{
  "vocab_size": 3496,
  "activation": "tanh_gelu",
  "positions": "learned",
  "bias": "all",
  "init_std_down": 0.00363,
  "decay_fraction": 1.0,
  "train_tokens": 573600000,
  "steps": 4377
}
MLP neurons of a small language model. Each row is named by its layer, matrix (up: input weights) and neuron, and shows model dimensions 128-223. Each number is 200 + 20 x the weight over its row's rms, rounded and kept within 0 to 999.
Before each neuron's rows, "fires on" lists the tokens most often at its 100 highest values on Wikipedia text that the model never trained on.

fires on: " G", "al", " pro", " P", "p", "z"
L3.up727,186,182,205,209,163,211,187,184,170,230,176,190,171,189,208,187,184,191,220,224,196,205,199,194,211,182,193,203,236,187,193,191,232,206,219,224,201,206,190,182,198,223,195,233,177,192,183,203,203,162,172,200,203,191,168,209,189,202,183,209,183,231,242,214,194,244,248,228,180,203,215,213,193,177,202,223,179,202,203,238,222,185,197,174,177,170,224,203,206,190,187,174,181,171,187,198

fires on: " al", " Al", " s", " to"
L7.up709,210,217,194,210,177,212,212,184,181,218,189,231,207,183,209,214,200,198,180,197,244,233,183,201,195,173,192,183,235,182,208,207,176,195,211,217,197,221,182,200,171,190,192,219,226,157,231,189,216,214,212,225,194,197,175,182,195,202,219,212,231,235,149,241,182,184,191,233,204,194,206,181,206,178,200,164,205,226,195,229,192,213,215,179,218,188,205,225,258,270,197,207,216,169,177,188

fires on: " |", "pl", "et", "por", "ol", "F"
L7.up826,213,196,207,180,227,182,227,180,221,180,203,204,182,232,188,227,223,187,210,203,169,203,222,199,199,171,208,217,170,179,176,195,200,202,180,182,213,189,182,207,206,160,226,194,200,177,184,191,203,206,177,248,210,194,204,202,227,244,197,221,218,196,202,214,210,187,195,196,181,189,198,189,189,219,208,226,187,175,185,223,182,244,210,186,192,210,165,190,188,207,174,213,169,207,212,196

fires on: " d", " a", " and", "an", " p", " to"
L7.up210,197,229,180,190,190,192,237,187,198,190,196,258,217,234,210,186,204,193,153,228,220,167,190,205,235,194,197,167,233,171,202,219,153,207,189,193,199,229,200,181,208,214,179,208,209,191,190,213,178,188,162,206,174,184,203,217,204,194,205,213,198,257,183,214,235,217,199,180,173,161,199,234,212,198,197,219,210,219,200,241,193,189,162,199,179,192,175,194,196,219,214,214,200,196,192,177

fires on: ",", " and", " It", " which", " album", "s,"
L7.up168,234,176,193,199,206,227,183,199,217,192,221,241,199,168,193,178,204,186,182,211,240,231,207,181,219,193,188,202,194,232,200,179,190,213,203,181,215,174,216,206,210,187,177,191,215,173,200,209,154,195,208,195,184,195,201,176,195,232,204,234,206,198,169,155,232,205,194,215,169,200,190,184,183,190,225,177,183,223,215,180,204,196,196,200,166,199,208,203,209,192,200,211,189,234,223,232

fires on: "w", "p", "n", "z", "k", "m"
L5.up748,221,228,196,208,190,182,200,169,228,183,192,230,196,206,198,217,226,219,175,232,200,191,175,242,192,194,236,178,205,202,192,201,227,205,222,192,213,218,208,178,171,228,179,227,232,194,201,197,242,185,201,245,176,187,196,207,212,174,186,227,160,199,185,189,182,213,220,203,197,202,191,186,205,182,213,215,247,250,185,192,210,166,162,198,183,185,170,178,223,219,191,184,191,251,212,215

fires on: "l", " l", " the", " a", " sl", " gl"
L5.up117,191,210,203,188,186,218,157,195,208,211,203,199,188,214,181,194,181,192,179,203,201,212,207,228,200,168,212,214,191,185,202,186,180,228,174,190,193,203,213,220,176,208,177,211,207,210,202,167,223,182,172,208,193,206,222,175,229,203,164,201,169,201,181,219,198,191,187,250,222,174,184,236,162,181,217,226,191,183,201,205,169,222,217,226,200,163,214,200,204,183,221,204,212,203,207,220

fires on: " band", " company", "ants", "artment", " team", " family"
L3.up32,181,217,181,177,188,213,215,185,192,207,243,223,227,212,194,230,207,219,208,212,192,198,212,199,176,231,205,243,182,184,200,195,205,213,143,192,214,223,175,224,187,200,162,199,193,221,205,213,195,223,195,153,152,232,230,234,191,223,155,196,178,211,229,205,225,195,210,177,182,183,226,249,219,218,214,213,223,197,202,174,211,206,185,226,164,222,220,170,208,205,212,208,196,212,206,186

fires on: " and", ",", "er", "and", "ian"
L7.up520,235,207,243,216,191,230,228,171,207,228,204,230,207,204,226,194,190,208,205,156,221,188,205,200,169,204,209,226,156,228,214,227,192,170,216,246,213,244,175,205,185,211,194,186,212,198,184,163,180,201,216,194,193,186,219,230,184,202,208,220,189,207,195,162,213,224,213,189,201,177,198,197,181,208,201,185,198,183,205,167,165,254,185,208,187,161,203,216,209,187,204,205,206,193,228,229

fires on: "==C", " me", "==P", "==R", "f"
L3.up262,193,192,226,219,227,207,224,192,205,207,209,220,187,203,196,206,185,166,209,242,180,190,163,221,229,161,175,181,231,229,151,160,219,183,218,202,160,247,212,190,186,209,206,194,203,172,243,178,179,169,185,201,219,220,225,214,205,187,177,205,192,214,156,189,228,212,178,188,172,217,238,190,185,200,187,190,190,218,176,212,205,233,208,223,181,181,226,188,221,163,215,212,201,171,171,230

fires on: " ", " c", "ed", "ing", "ued"
L7.up648,193,222,214,198,179,218,190,226,196,198,226,172,232,201,206,200,182,198,186,204,203,200,228,213,234,205,196,217,188,173,198,231,219,214,215,202,209,229,219,200,211,197,187,226,193,193,183,232,222,190,214,197,212,199,208,207,215,231,179,178,188,192,180,237,223,191,230,223,156,185,180,217,187,205,219,191,203,202,218,199,211,186,220,174,192,206,225,215,197,233,194,184,162,153,203,203

fires on: "-", " |", "—", "\n", " and", ":"
L3.up330,207,188,180,157,169,198,215,201,207,211,210,223,170,216,188,192,188,205,213,204,215,190,196,202,195,194,191,199,235,192,206,168,209,235,194,203,217,194,193,208,181,231,217,205,204,163,220,218,209,218,209,207,185,201,199,208,190,204,191,200,198,209,221,212,212,232,166,211,175,193,191,186,200,196,179,225,214,208,175,194,173,207,221,182,191,191,196,182,196,206,201,243,215,214,208,220

fires on: "\n", " However,", "owever,", "-"
L3.up383,244,221,182,200,172,208,194,191,182,218,208,180,188,202,185,211,210,217,174,220,189,191,204,204,179,175,192,225,240,210,209,187,213,194,199,235,206,216,185,202,223,171,185,213,247,213,238,244,216,220,225,198,201,176,229,208,187,193,219,202,220,206,169,173,214,200,190,202,201,210,225,230,205,208,168,222,171,198,195,211,184,186,188,190,171,175,185,200,221,187,208,183,214,243,192,219

fires on: " R", " d", " D"
L5.up704,204,177,211,215,199,179,189,187,234,185,189,186,178,192,215,245,183,180,217,220,214,203,220,204,212,235,206,211,206,232,181,206,235,176,190,223,211,225,220,169,198,156,203,216,212,186,196,196,198,198,195,205,191,197,209,216,178,210,203,214,215,201,190,199,235,180,225,204,215,200,191,200,203,204,201,208,224,261,168,182,188,213,220,193,181,181,194,193,211,192,176,192,204,229,151,228

fires on: "\n", "-", "—"
L5.up630,182,160,187,191,148,195,172,197,187,199,201,241,213,233,203,184,197,186,203,172,206,237,184,198,205,193,234,211,190,237,207,215,213,232,196,206,186,223,198,186,203,187,180,175,200,199,177,185,231,205,226,181,193,214,200,186,163,232,227,194,175,190,196,203,207,210,234,211,198,200,192,167,213,189,180,228,216,203,186,216,192,206,206,188,215,183,222,195,230,195,220,184,194,219,218,209

fires on: " +", " Z", " z", "'", "s", ","
L5.up576,210,225,170,188,206,196,173,210,228,199,198,230,188,174,188,200,190,141,189,230,220,185,218,196,200,181,172,200,224,207,222,203,230,199,183,202,198,169,201,203,204,180,213,204,186,215,171,212,192,228,191,192,213,228,210,172,199,186,213,229,172,202,191,200,186,229,226,192,165,226,203,150,211,190,219,180,220,240,204,214,216,213,184,185,210,180,206,170,238,255,217,197,227,201,193,181

fires on: " re", " also", "ly", " been", " b", " then"
L5.up333,187,197,206,140,200,194,183,198,229,188,222,179,216,182,226,217,177,182,203,232,213,237,210,187,172,174,213,207,179,203,226,201,206,177,201,205,179,203,226,209,208,220,211,187,201,196,172,223,206,237,206,209,200,220,187,180,180,211,213,238,196,182,206,210,179,210,222,202,193,213,226,203,208,209,166,139,192,197,206,238,198,210,203,198,183,190,216,207,207,181,151,220,202,200,206,201

fires on: " l", " j", "v", "j", "al", "ural"
L3.up296,181,184,207,202,188,209,204,138,165,234,176,196,236,216,187,212,186,181,198,192,207,186,184,219,158,198,209,187,223,169,194,228,197,204,226,200,179,193,162,167,208,190,211,237,184,228,182,201,200,184,185,225,195,173,193,212,165,221,169,199,220,229,174,218,235,222,167,189,170,209,195,198,186,189,195,202,212,234,207,188,195,203,208,214,201,251,193,201,189,168,193,218,212,179,155,214

fires on: "im", "ission", " day", " am", "ment", "aus"
L3.up853,228,234,200,229,195,205,208,208,193,228,191,166,161,200,221,192,193,175,240,220,150,174,209,198,215,204,187,200,200,192,192,200,195,191,202,219,186,182,224,204,191,200,221,200,184,202,224,214,169,218,172,221,194,192,202,219,179,189,227,235,183,200,244,206,195,199,200,185,181,188,184,204,187,201,215,180,199,213,219,225,217,175,215,209,185,193,204,173,214,180,193,214,189,201,231,181

fires on: " D", "N", "-d", "d", "n", " N"
L7.up199,201,207,231,180,178,184,200,196,209,210,226,200,210,186,211,192,191,191,204,207,159,209,219,195,197,198,171,189,218,220,191,231,214,215,203,196,204,209,173,208,154,180,197,213,180,186,195,221,244,215,223,227,179,223,202,219,190,206,197,212,210,209,187,163,209,201,218,207,215,186,233,195,212,210,180,236,212,198,198,186,210,186,201,230,198,231,193,217,198,187,174,217,221,212,202,190

fires on: " c", "C", "P", " p", "oc", " mat"
L5.up339,162,191,211,211,184,191,184,184,210,164,245,205,163,183,213,199,212,203,197,229,215,219,214,235,190,186,199,188,215,204,211,175,218,165,196,181,228,227,211,185,174,214,212,205,225,187,205,207,189,188,194,202,188,185,211,187,207,177,208,204,214,208,217,214,226,209,200,198,193,186,231,224,191,212,216,225,198,186,214,197,217,218,221,204,161,179,220,201,222,202,178,213,229,227,189,214

fires on: "\n", "t", "n", "ent"
L5.up226,204,185,189,206,196,166,190,180,251,239,205,237,216,198,243,173,201,155,205,208,185,214,211,192,218,174,226,226,197,265,216,195,228,178,219,206,186,243,213,227,168,156,199,221,219,177,192,190,153,185,192,193,225,198,239,213,223,174,202,208,174,230,200,217,202,203,235,238,200,199,192,210,187,186,188,163,155,216,200,216,187,190,188,202,197,177,231,195,189,180,195,215,165,206,192,209

fires on: " Y", " f", " z", " k", "-f", "s"
L3.up698,218,218,190,179,210,167,234,215,247,239,163,216,202,170,196,209,231,216,161,210,199,198,193,178,181,208,207,257,193,188,202,192,211,188,208,214,180,184,222,213,202,225,208,178,182,217,213,185,224,233,215,248,188,205,180,210,163,212,221,203,167,209,160,181,212,198,200,199,200,229,227,181,228,234,225,227,207,212,213,155,188,215,212,226,167,179,198,188,238,240,229,209,205,167,176,197

fires on: " L", " T", " K", "t", "ar", "st"
L7.up72,212,203,235,204,187,172,158,200,217,171,209,213,147,189,179,219,182,228,220,180,205,196,202,214,223,193,200,201,233,188,210,222,209,199,240,205,206,185,225,213,183,174,193,183,193,185,185,196,212,179,219,233,185,198,198,192,181,213,208,252,168,210,198,240,201,243,235,207,226,197,176,199,211,185,209,208,197,212,174,220,215,165,185,213,206,237,219,191,209,213,237,218,165,195,210,213

fires on: " and", " in", " (born", " |", "-"
L7.up861,215,183,207,213,234,194,198,195,201,152,222,220,216,199,226,209,185,204,198,155,228,199,189,208,190,201,211,213,200,211,240,222,205,206,194,227,203,175,171,212,158,225,204,230,203,172,215,205,217,193,203,203,191,170,187,177,183,199,207,225,188,239,199,240,237,231,208,210,180,221,183,166,183,204,194,234,212,221,149,170,181,232,228,177,192,215,209,208,191,196,197,190,227,230,197,159

fires on: "ol", "ad", "at", "k", "is", "che"
L5.up448,179,171,184,225,194,208,209,187,208,180,227,199,202,188,195,188,187,221,185,196,215,186,186,217,178,215,207,186,177,188,182,198,183,187,215,209,237,207,205,238,210,239,186,194,196,174,167,216,254,212,200,233,212,215,242,183,191,197,197,190,201,217,215,200,212,229,192,181,181,201,218,211,221,196,177,203,185,202,187,227,174,200,204,168,206,203,184,175,218,163,192,197,203,211,173,224

fires on: "-", "===", "==", "/", " re", " \""
L5.up55,194,176,215,193,186,218,183,198,176,175,201,205,187,224,221,200,174,150,213,203,192,207,254,231,188,208,172,176,181,200,230,244,197,242,213,195,163,207,195,170,207,217,203,196,191,178,227,194,187,192,187,184,216,205,213,195,189,200,192,203,233,240,204,209,226,197,189,191,180,203,235,188,226,174,193,221,204,211,166,178,188,195,194,180,236,201,200,217,189,207,217,227,207,203,192,220

fires on: " of", " the", "ice", "ar", ",", "ac"
L5.up467,227,185,197,214,256,195,192,205,187,200,185,172,196,197,242,215,204,186,190,201,199,164,221,202,194,197,201,205,199,210,199,166,209,200,169,210,201,193,200,165,195,209,213,243,194,201,209,188,212,217,195,229,220,201,189,191,213,212,202,201,177,212,215,168,201,175,218,204,181,183,191,202,174,187,251,202,200,193,226,249,201,197,192,159,209,176,212,212,202,224,208,187,198,194,211,202

fires on: "ol", "ad", "m", "k", "el"
L7.up663,193,197,181,193,195,209,212,218,208,200,198,209,197,202,212,175,158,219,168,206,212,195,170,179,183,193,212,197,182,209,202,214,184,201,213,205,216,186,233,212,205,178,202,202,222,189,196,228,211,226,164,192,190,220,185,204,185,185,214,228,212,204,203,204,196,208,181,192,180,221,168,192,208,195,184,200,168,221,187,192,181,197,191,180,210,184,170,215,189,193,217,171,220,221,188,212

fires on: " the", " of", "'s"
L5.up797,171,203,161,214,233,185,210,218,159,158,207,215,184,232,200,208,211,208,178,232,211,205,204,220,216,192,223,213,245,243,186,255,196,176,218,211,180,183,168,174,232,212,190,198,162,193,203,187,188,211,206,198,164,199,219,174,224,190,212,213,198,197,198,172,258,207,246,148,178,221,210,215,192,202,206,179,175,204,238,249,198,188,203,155,174,204,200,219,218,197,198,227,197,203,192,199

fires on: "t", "s", "ing", "et", "e", "te"
L7.up744,208,196,216,207,167,227,195,196,189,198,201,185,232,192,242,183,189,222,222,186,196,198,193,199,212,192,188,208,206,186,228,226,191,219,202,186,200,199,233,190,239,188,211,240,216,216,171,220,189,196,195,235,192,179,201,199,229,204,213,219,174,179,253,222,214,224,190,191,178,163,192,177,237,184,224,210,148,225,181,196,156,206,208,194,221,204,209,211,211,165,191,231,243,223,253,175

fires on: " ex", " al", " Al"
L5.up571,232,179,219,203,195,182,208,209,195,176,177,230,201,221,169,222,185,164,141,212,213,181,221,204,198,193,197,206,213,235,213,167,210,211,195,217,170,199,187,191,183,168,187,216,195,203,224,181,185,190,171,198,189,200,197,227,165,190,207,226,250,224,191,231,195,212,169,221,199,199,217,207,227,214,222,154,201,187,160,210,221,219,181,180,191,199,199,215,225,209,199,177,227,195,253,190

fires on: "all", "ar", "ed", "er", "it", "ad"
L5.up495,213,199,191,222,141,194,203,220,192,201,225,208,208,196,215,222,181,207,210,219,198,215,220,214,186,207,176,207,205,168,206,223,181,190,197,206,203,175,233,183,191,171,169,220,235,186,190,217,214,230,200,189,186,164,184,168,205,191,174,210,165,209,201,231,162,200,221,227,185,194,186,229,213,203,209,199,252,180,210,175,172,177,191,205,167,219,179,212,212,221,187,203,165,200,211,185

fires on: "h", "st", "on", "th", "-"
L7.up388,176,211,193,199,216,211,194,192,200,204,227,206,223,191,177,209,191,246,224,205,229,197,166,191,216,206,181,200,170,207,220,193,206,184,218,199,197,174,179,209,162,197,207,228,187,196,202,191,200,212,204,188,206,195,215,211,195,202,175,161,202,174,207,195,214,170,219,213,170,218,191,254,198,172,196,184,216,203,207,220,199,196,237,199,182,236,214,185,198,231,195,190,196,207,198,233

fires on: "-"
L5.up369,152,207,187,203,177,186,202,170,179,218,194,232,203,197,242,172,184,151,227,194,169,193,175,216,193,202,167,215,166,174,219,226,202,219,202,237,162,195,180,221,202,176,199,155,178,207,208,189,218,187,215,186,196,198,217,167,185,201,231,185,218,208,187,192,188,177,219,181,210,169,177,191,225,168,184,201,169,191,186,195,194,158,200,217,189,176,172,187,204,150,209,236,181,196,200,212

fires on: "ed,", ",", ";", " 1,", "e,", "5,"
L3.up355,215,209,206,175,185,212,243,201,188,208,221,203,189,230,179,195,201,177,185,207,260,192,195,223,186,187,211,192,230,196,212,167,169,195,223,224,219,183,175,212,192,196,219,188,202,192,179,179,201,245,180,171,209,230,148,176,177,173,174,206,197,202,198,186,208,190,255,201,163,213,218,204,231,176,195,229,183,181,203,180,173,221,223,199,195,221,224,185,190,182,230,230,212,186,242,233

fires on: "it", "at", "ed", "a", "ater"
L7.up251,205,191,193,202,177,211,209,170,213,177,191,175,234,194,187,242,185,201,171,209,236,175,229,224,194,211,218,219,191,172,176,209,217,211,182,207,211,187,188,191,192,198,194,212,220,187,214,194,224,218,198,199,194,181,183,198,181,207,204,200,198,236,206,195,193,172,207,189,189,212,215,229,202,208,193,208,208,196,206,208,164,176,193,207,215,195,222,197,207,170,201,197,181,210,202,161

fires on: "op", "ent", "off", "le", "ay", "w"
L3.up879,201,187,164,198,176,217,194,209,196,228,211,169,184,212,196,204,181,196,181,221,211,134,209,181,188,236,228,172,246,217,219,215,203,184,221,201,199,208,210,203,236,219,189,204,210,200,203,217,217,244,211,237,241,186,182,172,208,215,204,223,164,234,187,219,208,207,199,197,254,200,183,224,205,177,190,188,207,225,186,142,224,182,214,215,226,199,210,243,205,204,219,189,197,222,190,208

fires on: "1", " 1", " 3"
L3.up624,188,146,205,213,211,210,196,216,196,207,161,204,195,222,210,210,204,210,163,213,200,204,204,223,176,161,200,222,210,209,211,172,203,168,181,193,186,242,211,178,174,182,212,187,184,156,159,213,201,184,238,207,215,187,189,201,219,193,199,145,225,211,181,165,209,183,222,199,200,224,195,190,172,193,179,192,176,202,196,177,213,141,181,161,178,172,211,186,183,219,182,242,194,196,199,230

fires on: "al", "ry", "ous", "h"
L3.up793,220,231,234,178,188,212,201,196,203,214,210,225,214,202,203,212,198,173,216,208,221,140,196,185,201,190,182,198,206,171,212,228,202,234,223,232,147,183,203,173,167,200,203,170,218,197,195,187,179,210,196,195,212,202,209,174,176,194,220,215,173,237,221,201,188,192,165,182,177,191,193,226,226,205,208,204,224,157,199,221,191,193,203,198,195,198,183,161,217,196,214,197,207,150,207,196

fires on: "\n", " |", ".", "t"
L5.up34,183,184,162,212,190,171,141,191,216,222,168,191,197,173,207,191,193,168,193,180,227,203,187,186,221,180,171,221,197,217,153,209,203,214,219,203,177,218,193,218,194,237,198,172,173,192,212,208,200,182,174,192,197,184,201,180,236,162,183,178,178,234,229,191,206,223,165,213,226,193,197,219,184,198,170,214,170,229,194,246,224,190,186,182,204,180,215,215,191,235,221,202,178,209,192,224

fires on: " A", "end", " And", "ed", "vent", " He"
L5.up585,215,231,204,194,211,191,216,191,173,173,206,170,214,241,235,178,210,188,192,203,191,195,185,209,206,160,188,194,177,208,210,246,179,193,224,232,227,225,176,207,205,180,199,180,201,223,200,167,162,215,231,177,223,194,209,223,203,214,203,202,210,193,172,171,190,177,201,218,202,208,208,205,216,184,190,227,204,183,167,210,215,200,209,209,198,225,237,208,201,196,217,218,226,199,182,185

fires on: "-", "T"
L3.up628,205,162,150,198,198,177,212,190,229,187,222,212,187,214,200,191,202,171,174,205,182,210,188,192,205,190,205,239,192,186,211,236,203,192,175,198,224,214,167,200,215,180,198,189,192,189,187,206,205,196,248,199,228,204,212,154,228,220,217,204,197,180,201,196,149,164,237,198,220,175,216,207,240,201,220,202,211,209,196,185,206,189,208,235,197,182,170,193,219,210,190,184,221,204,210,199

fires on: ",", "s,", "a,", "e,"
L5.up323,236,187,194,199,205,194,237,192,236,185,212,222,197,188,214,180,208,174,175,195,222,226,236,220,197,196,174,225,213,210,193,182,220,213,178,253,219,219,216,202,216,198,185,211,212,234,196,236,196,204,216,178,215,185,208,191,184,208,171,228,214,221,178,201,207,188,179,226,199,218,227,182,175,215,173,213,214,193,225,225,163,204,192,205,198,171,163,220,189,224,201,182,188,231,192,258

fires on: " D", " d", "-d", " |", " made", " from"
L3.up626,219,161,165,240,218,190,167,223,196,225,198,189,197,206,213,204,184,183,191,171,201,201,199,215,209,185,204,235,207,183,201,203,210,146,190,203,188,161,225,187,190,219,198,174,182,198,208,234,188,209,199,199,185,212,196,227,199,207,249,211,217,182,194,220,220,165,233,182,183,189,195,177,211,225,178,218,208,230,207,191,181,185,206,212,192,194,173,185,196,206,157,169,191,185,198,225

fires on: "th", "est", "en's", "st", "eth"
L5.up200,205,202,149,229,220,225,190,195,207,214,228,188,180,188,191,228,188,183,204,184,205,215,202,167,201,209,160,187,208,208,213,167,197,163,196,200,196,220,214,187,195,207,232,205,231,182,204,220,201,214,219,187,193,199,218,208,188,225,220,173,174,161,195,157,193,175,220,235,204,170,198,223,191,187,204,193,192,208,182,260,208,166,198,192,175,211,196,199,237,210,228,242,194,201,180,183

fires on: " said", " ", "ing", "ed", "ote", " re"
L5.up280,190,203,184,187,212,205,237,227,213,179,194,183,205,214,214,227,210,217,199,225,209,159,226,203,186,197,199,219,184,212,189,185,219,204,197,161,188,167,202,254,203,214,204,192,191,205,172,249,198,188,225,198,188,185,177,231,200,230,191,186,182,235,188,231,230,203,196,210,169,190,205,210,192,150,206,182,205,213,217,195,186,215,179,161,203,194,184,236,210,237,173,213,210,209,178,196

fires on: "et", "er", "at", "ion", " set"
L5.up678,193,235,225,192,220,175,223,175,204,198,189,206,209,233,171,206,189,210,192,199,219,171,184,171,220,213,166,206,192,205,215,179,210,196,182,206,190,174,228,186,209,208,213,197,190,169,198,195,189,215,205,186,171,200,232,201,160,200,189,211,166,178,196,227,209,221,175,187,158,213,162,192,185,237,168,219,218,187,208,185,175,246,192,185,166,208,168,161,210,227,178,182,180,221,195,203

fires on: " T", ":", "s", "t", " other"
L7.up49,219,185,190,207,242,188,166,197,186,196,225,261,188,231,185,198,194,225,209,210,143,169,219,192,227,185,169,209,209,175,198,203,190,205,222,173,193,251,214,198,204,196,192,144,196,219,169,198,175,180,207,208,197,186,180,209,204,207,219,221,203,205,198,229,215,202,183,217,198,177,179,227,213,166,162,171,190,207,189,224,154,214,188,216,214,216,221,188,168,188,233,223,182,227,209,202

fires on: " the", " to", "\n"
L5.up124,203,161,171,195,219,193,189,188,190,215,182,231,202,208,204,165,192,199,179,209,206,210,176,208,183,181,215,220,218,206,188,174,207,182,198,203,184,190,188,174,198,220,207,222,201,202,195,196,187,235,203,190,197,197,209,188,210,179,185,205,183,206,197,206,194,181,207,199,178,209,231,228,151,172,218,226,189,194,177,209,162,193,203,203,187,189,187,229,217,172,220,222,188,200,221,215

fires on: "j", "J", " j", " J", "ić"
L3.up81,169,198,217,187,206,177,176,177,220,163,176,190,205,210,192,209,204,186,178,242,210,160,237,221,192,211,189,189,185,237,171,206,219,194,203,212,206,201,167,201,164,197,193,218,179,193,210,160,178,212,184,160,180,187,189,214,175,216,196,185,190,202,191,223,228,206,204,199,213,182,146,198,224,192,222,179,217,255,238,198,182,237,192,220,195,218,191,215,183,197,201,241,207,188,193,214

fires on: " f", " D", "f", " —", " def", " $"
L3.up577,194,189,187,221,198,162,212,217,205,215,191,229,200,172,137,245,215,197,201,185,192,203,198,183,194,190,172,208,188,220,170,219,215,167,202,209,188,221,226,153,188,211,189,198,157,181,220,168,240,223,178,228,213,203,187,200,200,184,219,217,226,225,187,224,229,174,191,216,205,215,177,240,237,156,185,185,202,201,200,179,173,218,216,222,184,167,195,191,224,197,175,181,182,204,197,183

fires on: "e", "en", "ing", "ell", "ton", "y"
L7.up218,196,215,189,206,220,210,229,190,222,220,221,183,199,229,240,194,223,201,199,233,185,199,213,170,210,214,206,180,180,218,213,211,208,199,182,192,187,187,216,217,175,228,207,236,180,218,204,231,228,188,193,221,190,167,188,221,245,191,176,186,193,209,200,204,194,228,192,207,203,195,204,165,224,194,182,204,193,199,189,204,186,182,237,222,184,193,234,197,203,206,210,202,195,229,250,172

fires on: " and", " ph", " d", " e", " av"
L5.up464,223,200,216,190,188,238,192,185,217,206,212,199,163,196,185,190,186,153,176,196,231,204,199,174,199,207,209,196,194,195,239,154,207,206,220,208,214,218,194,189,181,217,195,232,193,192,167,227,182,206,222,202,191,196,186,202,189,204,222,207,218,200,194,190,193,177,245,199,170,189,220,209,199,199,209,179,220,240,177,180,213,208,209,187,204,209,205,193,230,183,171,190,211,208,197,244

fires on: "\n", ";", "H", "-", " H"
L7.up672,239,208,225,208,173,222,226,224,189,229,200,223,175,190,185,209,177,204,190,189,229,196,167,179,201,194,179,213,205,199,201,160,218,179,200,243,209,210,210,245,173,207,211,191,207,186,215,212,154,183,203,187,207,202,202,223,157,189,218,205,184,198,240,182,215,192,175,211,197,157,187,204,201,229,214,214,181,192,224,187,213,205,178,215,187,178,191,182,208,183,209,172,200,232,191,253

fires on: " to", " st", "os", " of", "es", "u"
L5.up74,178,190,174,215,198,194,194,209,168,193,187,216,154,184,180,232,219,194,216,226,167,192,151,215,151,204,172,216,241,217,192,190,192,170,192,207,190,226,221,195,186,221,226,171,179,195,256,223,186,211,212,178,195,198,178,190,222,203,218,206,208,192,196,215,227,180,207,182,221,180,198,210,192,192,184,162,183,203,225,199,227,177,215,195,204,193,178,222,235,197,160,238,194,205,146,192

fires on: "h", "ur", "c", "bor", "ear"
L5.up133,224,185,202,217,192,179,204,197,196,215,205,190,212,214,175,219,194,212,212,176,207,203,179,229,190,204,223,213,216,208,219,162,158,206,230,210,231,214,207,210,185,196,205,174,180,197,195,200,197,196,186,184,215,212,232,169,216,190,154,209,154,209,218,186,171,177,231,198,213,185,191,204,234,190,181,198,182,221,207,199,235,207,240,218,173,212,197,194,192,185,196,179,183,191,249,178

fires on: " d", " ", " D"
L5.up844,183,213,199,205,184,198,178,224,228,202,219,184,203,175,212,180,201,203,197,187,198,195,225,205,234,204,176,213,213,143,182,241,191,223,198,219,210,200,199,184,189,225,182,181,209,193,178,238,203,171,183,212,206,211,208,197,231,209,175,188,197,195,184,204,213,225,229,232,194,204,230,218,210,184,196,193,199,228,202,186,209,160,189,192,186,202,173,204,196,186,164,212,210,208,171,198

fires on: " l", "k", " b", "z", "l", "b"
L7.up381,189,215,204,162,189,172,212,176,183,217,249,211,209,215,191,216,223,202,184,181,186,195,197,219,209,145,213,215,208,168,193,197,214,194,223,190,216,212,197,190,188,232,202,187,204,156,192,210,197,172,210,207,195,207,196,219,180,173,181,204,173,228,202,208,198,219,224,197,224,187,192,191,178,237,228,185,209,238,204,195,203,193,200,165,201,240,177,182,249,203,231,162,181,208,160,226